Weights of a small GPT-style language model, trained from scratch on English Wikipedia: 6 heads of 128, MLP 2048 GeGLU.
MLP neurons of a small language model. Each row is named by its layer, matrix (gate and up: input weights) and neuron, and shows model dimensions 112-207. Each number is 50 + 15 x the weight over its row's rms, rounded and kept within 0 to 99. A neuron's up and down rows have the sign that makes its largest values positive.
A block is one neuron, or neurons of one layer that tend to fire together. After each block is what it responds to, as a language model described it from the Wikipedia text at the highest values.

L2.gate633:66 73 41 56 60 72 64 28 24 59 50 76 49 47 51 36 44 36 24 58 63 43 77 37 55 74 52 50 33 21 57 48 19 65 58 57 47 60 50 45 41 44 55 74 38 41 37 64 66 54 62 65 31 47 54 54 15 49 82 74 65 82 48 53 34 61 54 53 42 30 48 41 46 49 73 44 21 71 68 36 79 89 32 66 47 47 34 56 38 45 58 38 60 47 53 63
L2.up633:44 52 26 47 40 76 76 45 55 45 56 55 49 53 38 25 79 44 34 69 44 74 37 66 51 45 50 42 35 56 25 54 41 46 61 48 57 28 88 62 54 38 52 60 33 45 56 45 79 61 48 52 41 64 46 25 50 65 64 75 70 52 66 41 55 60 57 32 54 51 60 64 37 36 48 22 55 41 61 37 38 60 41 44 50 59 22 80 46 30 59 46 65 35 66 52
L2.gate833:55 50 59 40 65 36 57 57 81 43 59 24 45 53 56 43 58 40 50 72 53 52 45 31 86 34 60 52 37 46 48 61 32 45 63 25 62 56 54 54 60 53 57 54 52 64 33 53 45 52 41 49 55 40 50 68 60 66 50 49 62 64 40 52 18 65 81 41 24 52 38 66 43 46 48 50 68 20 39 65 90 99 43 52 58 64 57 41 39 46 55 77 66 50 37 73
L2.up833:61 35 39 68 20 58 57 54 50 46 44 37 52 51 43 50 82 50 68 71 49 66 29 55 45 56 80 39 64 55 37 55 49 51 56 70 51 30 50 66 42 37 57 61 51 33 58 54 64 34 15 55 49 78 08 71 39 75 03 49 69 27 49 51 55 45 88 26 75 43 55 53 61 70 31 25 61 40 29 31 58 60 42 60 49 60 79 66 57 41 52 65 61 52 56 44
Responds to: Possessive markers. The "s" after an apostrophe in possessives (Napoleon's, America's, the film's), plus possessive pronouns his and its, and sometimes "La" in names.

L10.gate20:75 46 54 68 68 45 53 36 52 37 36 70 48 16 75 50 30 54 50 34 67 55 48 33 72 49 66 43 44 54 43 57 60 40 61 41 46 67 34 35 41 51 64 69 55 71 40 49 51 32 66 54 37 27 41 47 56 58 66 37 51 67 44 59 27 62 58 26 55 35 65 74 37 40 55 26 51 61 54 46 50 56 37 33 34 54 84 49 65 72 25 24 38 61 63 62
L10.up20:72 47 57 46 46 62 59 83 29 32 63 62 51 33 60 59 17 95 42 44 49 38 64 39 52 35 63 33 55 55 29 62 52 67 84 31 55 54 38 65 54 21 53 28 36 54 62 56 71 16 58 37 44 69 54 59 54 52 45 41 69 22 59 35 46 30 48 50 57 53 73 36 51 55 50 54 60 71 47 56 54 40 61 44 33 48 48 39 60 82 39 35 46 61 33 54
L10.gate196:69 73 62 76 44 44 53 43 44 61 53 37 31 47 61 33 35 32 46 63 97 47 33 36 59 62 49 74 40 34 29 54 67 67 48 54 57 18 50 37 51 42 24 61 22 63 64 59 41 44 35 33 30 57 36 46 61 46 13 56 36 45 38 47 58 42 54 77 39 40 76 74 41 38 35 60 55 49 57 32 64 47 61 70 64 57 43 65 23 60 57 47 37 52 68 60
L10.up196:61 80 62 43 49 65 31 55 65 49 65 49 50 48 73 34 61 45 38 45 54 57 60 62 82 28 65 42 58 64 44 76 28 56 54 55 26 66 38 65 78 62 17 65 71 74 52 33 44 46 57 51 63 50 50 45 36 54 35 61 59 37 56 54 83 64 57 50 51 72 55 58 45 34 66 38 35 62 85 56 40 40 56 15 36 66 49 67 44 53 52 58 33 65 39 48
L10.gate414:69 47 60 38 34 42 59 67 50 44 46 43 70 53 47 52 55 39 91 52 40 50 78 52 30 66 63 69 92 39 24 71 51 20 60 35 56 57 69 42 47 36 47 58 43 70 48 46 20 77 55 62 37 09 50 50 52 90 37 32 40 37 29 57 40 15 82 61 34 52 63 57 39 54 74 39 36 34 22 59 31 42 47 29 46 28 58 25 42 52 47 04 71 44 45 35
L10.up414:42 36 60 48 53 46 37 14 61 57 29 68 47 53 54 72 73 39 44 26 49 35 43 70 49 57 50 57 61 48 65 86 45 46 41 61 53 51 69 17 61 39 37 69 36 55 34 64 40 57 51 40 28 85 52 41 51 52 61 52 46 56 40 47 58 44 60 58 82 56 57 54 60 70 47 28 52 51 75 93 37 32 48 44 56 39 57 64 48 57 58 54 49 31 67 33
L10.gate1152:73 28 67 64 53 56 33 42 47 67 65 74 30 39 68 60 38 76 32 30 62 61 47 52 33 34 67 45 16 64 38 57 59 63 49 35 45 62 45 41 50 31 54 78 56 61 37 67 33 53 83 43 55 54 69 64 19 43 42 61 62 43 45 44 54 79 26 63 55 41 54 27 73 46 38 41 47 49 11 43 29 39 52 47 28 60 50 57 63 57 37 52 65 55 48 55
L10.up1152:34 43 81 73 52 62 52 30 61 43 47 46 45 35 63 46 08 47 11 43 48 46 45 52 42 75 53 43 19 46 32 50 64 46 74 28 37 31 49 50 40 48 63 49 53 62 25 56 56 43 57 61 36 35 68 51 55 35 12 51 70 50 51 62 58 37 44 56 53 54 53 14 38 56 71 81 49 66 58 71 46 42 42 52 19 32 43 33 63 67 59 35 83 35 59 52
L10.gate1181:66 50 18 49 57 70 56 66 40 49 46 55 56 51 60 14 44 68 51 48 30 39 58 32 33 48 53 44 39 75 21 66 57 50 37 37 73 58 69 37 60 51 48 73 57 38 33 56 63 41 34 31 40 36 54 41 29 51 57 56 47 55 43 33 30 40 55 43 67 86 36 56 62 57 89 68 35 60 57 54 66 47 49 54 34 52 56 38 50 74 46 52 63 39 48 33
L10.up1181:51 91 61 46 77 19 76 36 63 59 32 66 25 34 77 50 78 70 50 39 40 45 74 67 52 71 62 29 57 53 63 45 66 28 58 45 66 35 29 34 69 33 56 28 24 45 62 83 43 43 52 25 48 63 52 67 71 36 70 22 46 38 46 50 33 37 65 37 47 42 51 69 33 27 47 27 70 50 60 42 70 63 49 48 51 61 34 60 71 23 38 55 36 50 39 58
L10.gate1500:67 10 33 87 52 58 62 59 51 49 50 71 64 37 70 58 41 32 41 60 70 09 55 54 64 64 49 58 40 40 53 48 54 58 58 37 10 36 56 41 62 60 82 50 50 50 73 27 61 58 35 63 63 63 42 64 51 30 65 18 52 42 87 62 68 39 25 80 54 28 85 54 48 46 60 70 51 62 45 62 42 65 52 59 46 65 81 49 60 43 29 52 60 40 30 76
L10.up1500:52 72 76 46 39 48 53 83 44 47 57 41 35 53 38 28 42 50 47 39 67 35 60 66 50 37 85 36 76 68 08 55 36 52 75 37 65 36 55 67 46 60 62 48 65 60 65 46 61 56 45 64 54 59 37 45 40 54 61 49 32 50 56 64 33 38 52 57 30 71 56 71 50 42 64 23 45 46 43 38 47 27 32 42 59 42 50 58 50 48 39 49 51 38 44 62
L10.gate1553:59 76 36 46 70 51 43 49 85 34 38 44 38 63 49 18 35 67 40 35 52 54 85 33 18 37 46 71 74 66 32 29 62 23 19 37 61 31 57 35 46 50 78 36 59 60 39 52 59 58 59 24 66 50 92 62 53 40 58 51 74 18 56 30 42 50 53 30 60 87 69 60 36 36 53 23 33 53 29 64 44 44 57 54 23 42 35 53 54 51 52 52 49 35 49 54
L10.up1553:53 39 35 54 72 52 38 51 35 46 47 24 48 67 58 48 41 46 61 57 43 75 61 42 48 49 58 43 46 54 73 56 48 71 66 46 44 63 47 47 06 46 41 59 78 42 52 22 70 40 71 69 57 76 54 41 80 39 56 47 64 69 68 25 60 42 54 47 58 61 59 50 41 46 33 48 32 25 30 62 42 56 51 52 28 56 85 50 78 34 72 32 36 50 55 36
L10.gate1615:43 40 51 60 20 44 47 44 23 31 39 59 44 56 49 20 64 38 54 69 57 25 63 58 40 48 51 38 57 55 11 65 40 61 33 53 59 57 50 48 60 37 58 69 32 18 52 45 35 59 55 44 51 46 41 97 42 44 51 22 69 73 53 40 84 63 52 50 32 64 53 35 44 52 46 19 31 69 54 57 32 45 81 65 56 51 39 58 58 62 37 52 28 44 31 38
L10.up1615:61 62 45 72 36 37 53 56 61 77 31 50 39 46 66 32 59 60 39 33 58 30 61 48 45 60 57 78 47 40 45 48 46 56 38 74 60 55 41 47 31 87 51 71 60 27 64 54 69 50 49 39 39 43 50 33 44 58 54 48 31 71 72 40 49 59 46 64 52 69 55 44 60 37 59 64 60 72 50 77 37 52 57 49 53 35 62 62 59 36 50 61 42 67 57 52
Responds to: Determiner before event nouns. Determiners, possessives and word-starts (the, its, 's, of) right before an event noun like sale, release, founding, creation, opening, often after since, after or until.

L2.gate814:48 80 46 32 48 53 68 43 41 22 63 56 62 36 57 45 46 43 67 37 49 35 55 70 48 98 58 49 25 37 69 74 84 43 59 64 45 62 72 50 59 82 62 52 31 53 34 29 43 63 48 70 60 66 74 88 41 58 41 53 77 44 69 49 45 47 40 35 56 54 58 77 64 61 71 41 43 73 55 51 53 64 54 58 47 30 46 37 64 55 54 84 52 28 38 59
L2.up814:48 51 39 56 18 68 64 21 61 35 55 43 42 64 41 54 72 39 40 41 53 46 56 71 79 53 41 65 54 57 70 37 37 56 50 23 36 50 62 47 68 49 74 47 52 59 42 38 45 26 44 66 64 81 61 35 48 72 61 55 57 59 25 63 23 26 57 69 42 41 61 26 55 36 55 42 28 76 27 39 56 75 48 82 36 67 65 45 39 43 73 32 40 43 36 53
L2.gate1855:56 50 48 32 68 76 47 32 73 44 51 26 36 12 26 75 76 45 30 49 64 34 62 46 40 55 43 35 34 48 53 55 44 52 45 13 58 50 76 46 28 48 48 56 50 56 41 41 41 37 61 40 41 33 46 26 40 65 75 57 52 26 70 47 53 49 70 70 39 67 61 29 49 64 25 61 29 71 35 64 55 79 68 69 29 44 44 84 41 48 78 51 57 69 36 82
L2.up1855:31 58 50 27 56 49 24 30 73 39 55 25 43 48 52 71 53 20 61 75 74 69 32 48 37 56 29 54 59 62 43 43 56 57 34 52 61 69 39 49 64 46 62 47 36 46 75 52 69 54 76 51 54 64 69 02 41 35 45 47 58 41 72 34 27 54 39 53 59 67 48 63 25 53 29 53 30 54 45 42 32 73 56 95 67 82 18 26 53 49 58 93 30 28 50 68
Responds to: Apostrophe after words. Apostrophe tokens attached to a preceding word, mostly possessive 's (fleet's, Amtrak's, Sheriffs') plus contractions and elisions (didn't, Ol', Pow'r).

L5.gate73:35 52 50 40 49 50 41 56 87 66 52 29 63 67 59 60 84 45 63 53 32 67 31 42 40 72 49 51 51 34 40 46 57 75 64 53 31 78 59 48 50 39 43 52 15 34 28 35 36 37 51 67 63 50 63 50 58 47 51 46 38 57 65 36 82 28 60 57 72 48 18 57 39 07 56 57 46 45 53 66 61 58 31 57 44 43 49 70 60 58 55 65 36 50 31 50
L5.up73:44 68 50 32 50 67 57 51 62 62 57 56 28 39 48 61 62 27 41 82 38 42 47 37 60 51 47 66 41 64 17 37 49 45 44 62 38 71 50 24 18 39 28 54 36 99 21 62 50 47 72 57 45 40 19 40 48 37 54 27 62 57 68 47 36 44 67 49 48 19 71 55 49 45 70 57 58 71 57 54 60 41 42 70 75 44 40 64 49 56 45 53 44 26 61 31
L5.gate397:51 50 29 56 34 55 47 47 53 71 22 35 56 35 65 43 62 46 41 51 61 34 73 67 19 68 65 48 61 24 44 30 34 49 44 56 42 15 53 51 49 62 74 60 48 84 70 55 40 64 69 64 26 49 54 63 50 60 44 43 59 66 49 58 34 58 55 30 77 56 58 76 39 27 20 58 38 47 44 35 72 48 46 30 61 57 57 67 50 52 50 59 47 68 63 55
L5.up397:40 61 51 75 27 79 48 52 38 25 43 45 13 22 26 63 49 17 54 73 60 45 42 66 49 50 50 29 49 37 48 63 26 39 77 49 54 51 48 53 70 33 39 35 37 33 39 40 40 37 38 27 70 42 55 27 68 48 61 69 71 22 78 47 59 28 61 87 63 48 75 57 24 47 59 49 51 34 41 57 49 67 18 67 55 41 42 61 80 80 51 46 96 43 46 42
L5.gate470:62 75 54 48 57 41 75 58 46 50 67 38 61 47 85 59 68 44 75 66 45 50 47 64 59 40 20 55 68 51 47 33 36 39 50 16 68 35 61 56 61 47 56 58 59 49 34 51 35 51 53 38 45 50 19 45 58 38 58 33 47 46 39 44 49 60 51 37 62 58 40 65 46 40 34 53 41 54 30 60 68 52 28 65 48 24 71 47 60 59 59 33 52 55 61 34
L5.up470:31 61 49 48 25 47 31 55 54 36 66 47 51 70 42 65 63 44 41 45 42 23 62 24 57 78 47 61 49 27 63 47 46 49 51 19 68 19 65 33 12 56 30 37 43 60 35 70 59 36 54 63 25 46 56 60 41 45 15 43 67 52 73 29 39 44 63 61 45 49 72 32 60 15 47 36 39 56 51 44 56 46 62 53 49 57 71 68 46 38 55 47 44 55 51 55
L5.gate1592:56 36 59 74 59 80 54 51 67 55 16 45 45 57 44 37 48 27 44 58 40 42 40 46 32 49 77 74 63 38 38 42 39 59 83 59 36 49 52 64 47 46 60 47 38 68 47 79 42 16 67 79 40 35 22 47 63 39 34 42 20 59 60 64 27 36 32 51 61 38 41 48 48 52 50 70 46 32 58 27 49 51 50 21 41 50 42 63 62 62 22 43 38 32 28 39
L5.up1592:41 18 52 74 44 76 49 59 23 47 57 32 22 49 29 54 52 43 20 46 74 73 41 64 58 60 61 39 22 43 54 44 27 44 63 55 56 50 56 53 53 41 56 67 61 54 61 26 54 40 39 37 48 35 34 52 54 38 58 57 51 45 43 30 44 57 58 51 57 40 58 64 31 44 38 57 50 61 46 44 67 48 28 59 54 55 40 71 73 35 68 41 64 50 51 54
Responds to: Possessive markers. Possessive markers in running text, mainly the "s" after an apostrophe in names (Tuthill's, Húrin's) and possessive pronouns his, their, her.

L10.gate43:26 41 31 48 68 33 48 62 49 82 36 47 44 64 47 54 39 28 37 25 53 35 54 37 44 46 24 63 61 47 59 49 42 60 49 48 59 38 60 30 62 43 45 54 52 51 62 23 54 60 70 36 40 67 76 63 76 44 30 31 38 50 72 38 24 60 65 45 79 74 50 49 65 15 44 38 45 35 20 51 47 54 52 60 35 49 46 40 42 45 74 53 69 49 11 60
L10.up43:57 06 37 60 47 54 62 55 36 72 53 86 40 30 52 69 85 58 38 65 53 65 42 36 40 38 24 61 77 35 33 36 37 67 57 31 45 42 61 31 60 34 51 70 38 47 58 27 58 57 63 35 21 55 52 55 77 44 50 33 61 44 47 62 45 69 63 51 44 57 43 15 22 35 49 51 21 49 39 31 44 84 51 59 67 58 60 29 33 36 65 65 34 67 43 73
L10.gate129:38 50 47 50 74 70 77 70 57 58 67 47 54 73 55 45 61 40 86 57 81 32 65 62 71 39 43 41 28 40 68 29 73 37 44 67 38 43 60 33 45 45 60 45 63 64 31 54 49 76 66 44 26 38 49 25 58 49 66 36 50 73 40 19 54 50 61 66 53 24 24 52 21 56 28 64 65 64 36 34 40 62 27 41 42 57 40 56 42 34 54 61 46 59 57 67
L10.up129:60 88 50 73 68 39 68 36 62 59 74 47 54 74 43 57 82 27 56 42 76 55 18 34 40 65 82 31 46 65 71 31 44 45 42 45 57 36 73 44 40 37 57 65 37 44 40 48 36 90 48 39 71 57 53 73 40 43 28 55 43 39 56 54 77 38 37 59 27 77 67 67 38 29 53 57 22 78 46 61 49 54 53 31 65 47 46 39 69 37 41 35 70 37 71 21
L10.gate270:62 55 40 36 46 66 61 59 28 50 62 51 57 53 44 71 49 71 64 54 86 73 52 68 55 26 35 60 46 66 69 21 46 55 44 46 37 50 66 15 41 64 71 65 34 68 34 56 38 52 77 36 31 55 39 28 66 39 53 59 37 35 51 35 23 50 57 51 51 64 75 56 45 53 63 83 21 82 36 33 45 66 33 59 25 54 29 09 37 57 60 66 34 71 75 55
L10.up270:71 59 46 39 57 33 84 39 46 58 37 86 36 52 28 58 50 21 64 76 49 48 45 23 36 33 38 20 44 43 48 38 61 34 11 37 37 60 51 49 24 64 28 74 30 46 38 24 35 42 61 20 43 67 47 39 30 62 48 55 40 35 55 39 51 60 57 62 26 59 47 39 63 44 50 51 47 50 53 42 50 60 60 58 51 29 60 66 44 14 41 45 62 48 56 49
L10.gate337:72 66 30 36 54 83 41 33 48 44 49 40 62 63 80 34 37 41 89 73 40 51 43 36 42 32 37 45 45 64 43 69 28 73 38 42 58 51 52 44 62 67 48 59 31 55 16 53 57 61 52 32 30 42 73 61 64 50 52 36 64 85 59 30 49 53 67 31 68 62 50 49 64 40 40 37 52 51 39 32 48 69 51 59 13 81 38 79 46 49 35 39 42 74 25 37
L10.up337:30 56 39 56 73 65 48 61 58 39 49 64 28 35 46 47 80 59 60 68 60 68 67 56 35 50 49 46 48 52 51 34 39 53 20 49 72 44 62 51 46 54 35 44 58 33 45 63 34 73 49 45 67 80 55 39 47 62 28 73 73 49 35 19 54 34 62 64 46 33 40 33 57 46 48 35 41 62 52 35 40 53 52 57 57 42 49 52 48 16 78 29 62 44 41 59
L10.gate672:58 66 48 58 55 52 65 65 42 38 67 62 68 28 40 43 40 63 62 86 59 41 80 51 46 48 74 32 56 58 47 57 57 23 37 59 61 55 54 40 73 50 30 45 86 52 60 70 60 63 36 62 38 67 63 48 20 81 35 38 72 56 67 51 21 64 97 48 73 46 63 49 49 43 53 47 48 39 26 31 44 61 49 55 31 69 28 46 52 18 45 47 61 69 45 54
L10.up672:74 88 45 34 66 20 53 38 63 50 44 65 56 45 24 44 33 70 40 63 57 47 75 83 53 47 47 39 29 30 46 67 61 71 46 52 26 50 56 44 32 89 52 62 53 51 59 62 41 42 34 49 29 57 68 40 55 49 47 59 36 44 35 53 52 76 39 51 45 52 65 78 42 48 65 71 58 62 55 44 33 42 40 84 49 50 39 31 52 52 53 77 56 44 76 27
L10.gate942:72 34 34 51 75 56 50 45 53 60 31 59 32 37 44 58 51 47 47 72 70 66 61 50 52 33 52 57 08 53 59 57 10 57 46 66 46 65 43 15 57 64 33 26 32 50 28 42 44 52 60 34 34 63 77 62 61 69 72 34 54 38 52 55 23 64 58 44 55 58 59 41 46 55 45 56 50 65 48 38 62 24 60 51 50 57 41 62 43 63 50 60 63 36 66 57
L10.up942:53 53 66 41 52 46 36 49 88 36 80 48 59 25 18 65 66 48 40 39 44 80 37 51 38 59 53 56 44 59 76 59 52 44 32 70 46 47 55 47 68 48 46 65 59 44 69 47 51 38 39 58 32 52 56 26 54 39 64 70 56 68 36 77 46 50 68 59 63 51 59 58 59 28 65 70 50 59 72 20 40 47 51 54 53 68 14 53 38 42 27 55 82 42 71 40
L10.gate1308:46 52 15 33 57 90 43 61 37 40 36 24 56 83 40 60 83 43 14 34 37 72 29 29 47 86 51 22 56 40 55 46 61 75 38 59 53 54 60 58 53 49 45 31 64 53 63 35 50 52 67 43 39 61 46 22 70 46 47 36 82 56 58 45 49 42 64 44 41 44 52 54 30 71 59 58 51 66 54 89 49 56 39 38 08 45 60 45 52 45 50 74 57 54 41 74
L10.up1308:53 33 42 44 43 67 66 65 75 51 44 33 30 45 47 34 64 46 24 32 42 66 59 33 54 42 52 31 34 63 40 52 29 61 67 62 40 44 28 52 54 37 44 57 47 49 33 13 59 26 32 55 63 42 57 55 19 41 44 48 53 46 65 63 68 49 21 58 47 59 29 44 43 63 79 45 68 51 99 32 50 49 75 55 64 61 27 39 51 65 48 40 52 54 56 23
L10.gate1471:17 59 33 49 95 65 50 58 38 46 51 36 66 56 57 46 46 46 65 59 49 69 66 39 34 39 38 64 58 46 69 49 52 69 33 48 44 39 59 26 58 48 34 50 51 77 65 44 64 34 47 47 58 54 45 78 47 56 38 60 33 44 39 54 42 22 79 74 53 50 38 61 49 27 57 98 39 73 48 28 45 35 39 68 15 69 24 55 49 40 31 48 62 61 36 57
L10.up1471:44 17 11 26 54 30 77 45 63 71 23 56 55 33 50 14 39 39 45 43 53 29 33 42 40 45 39 66 36 61 33 31 47 46 33 53 32 61 54 66 76 62 46 54 51 54 29 76 72 63 60 50 54 77 43 48 25 49 43 39 34 47 50 45 54 29 79 70 45 74 57 38 77 42 54 52 35 38 47 66 55 68 43 65 60 60 22 50 54 61 28 30 37 85 46 33
Responds to: Digits in designations. Digits or letters partway through model numbers and weapon or gun designations, often military, e.g. Curtiss 18T, AK-630, 32-pounder, B83; also some mid-word name fragments.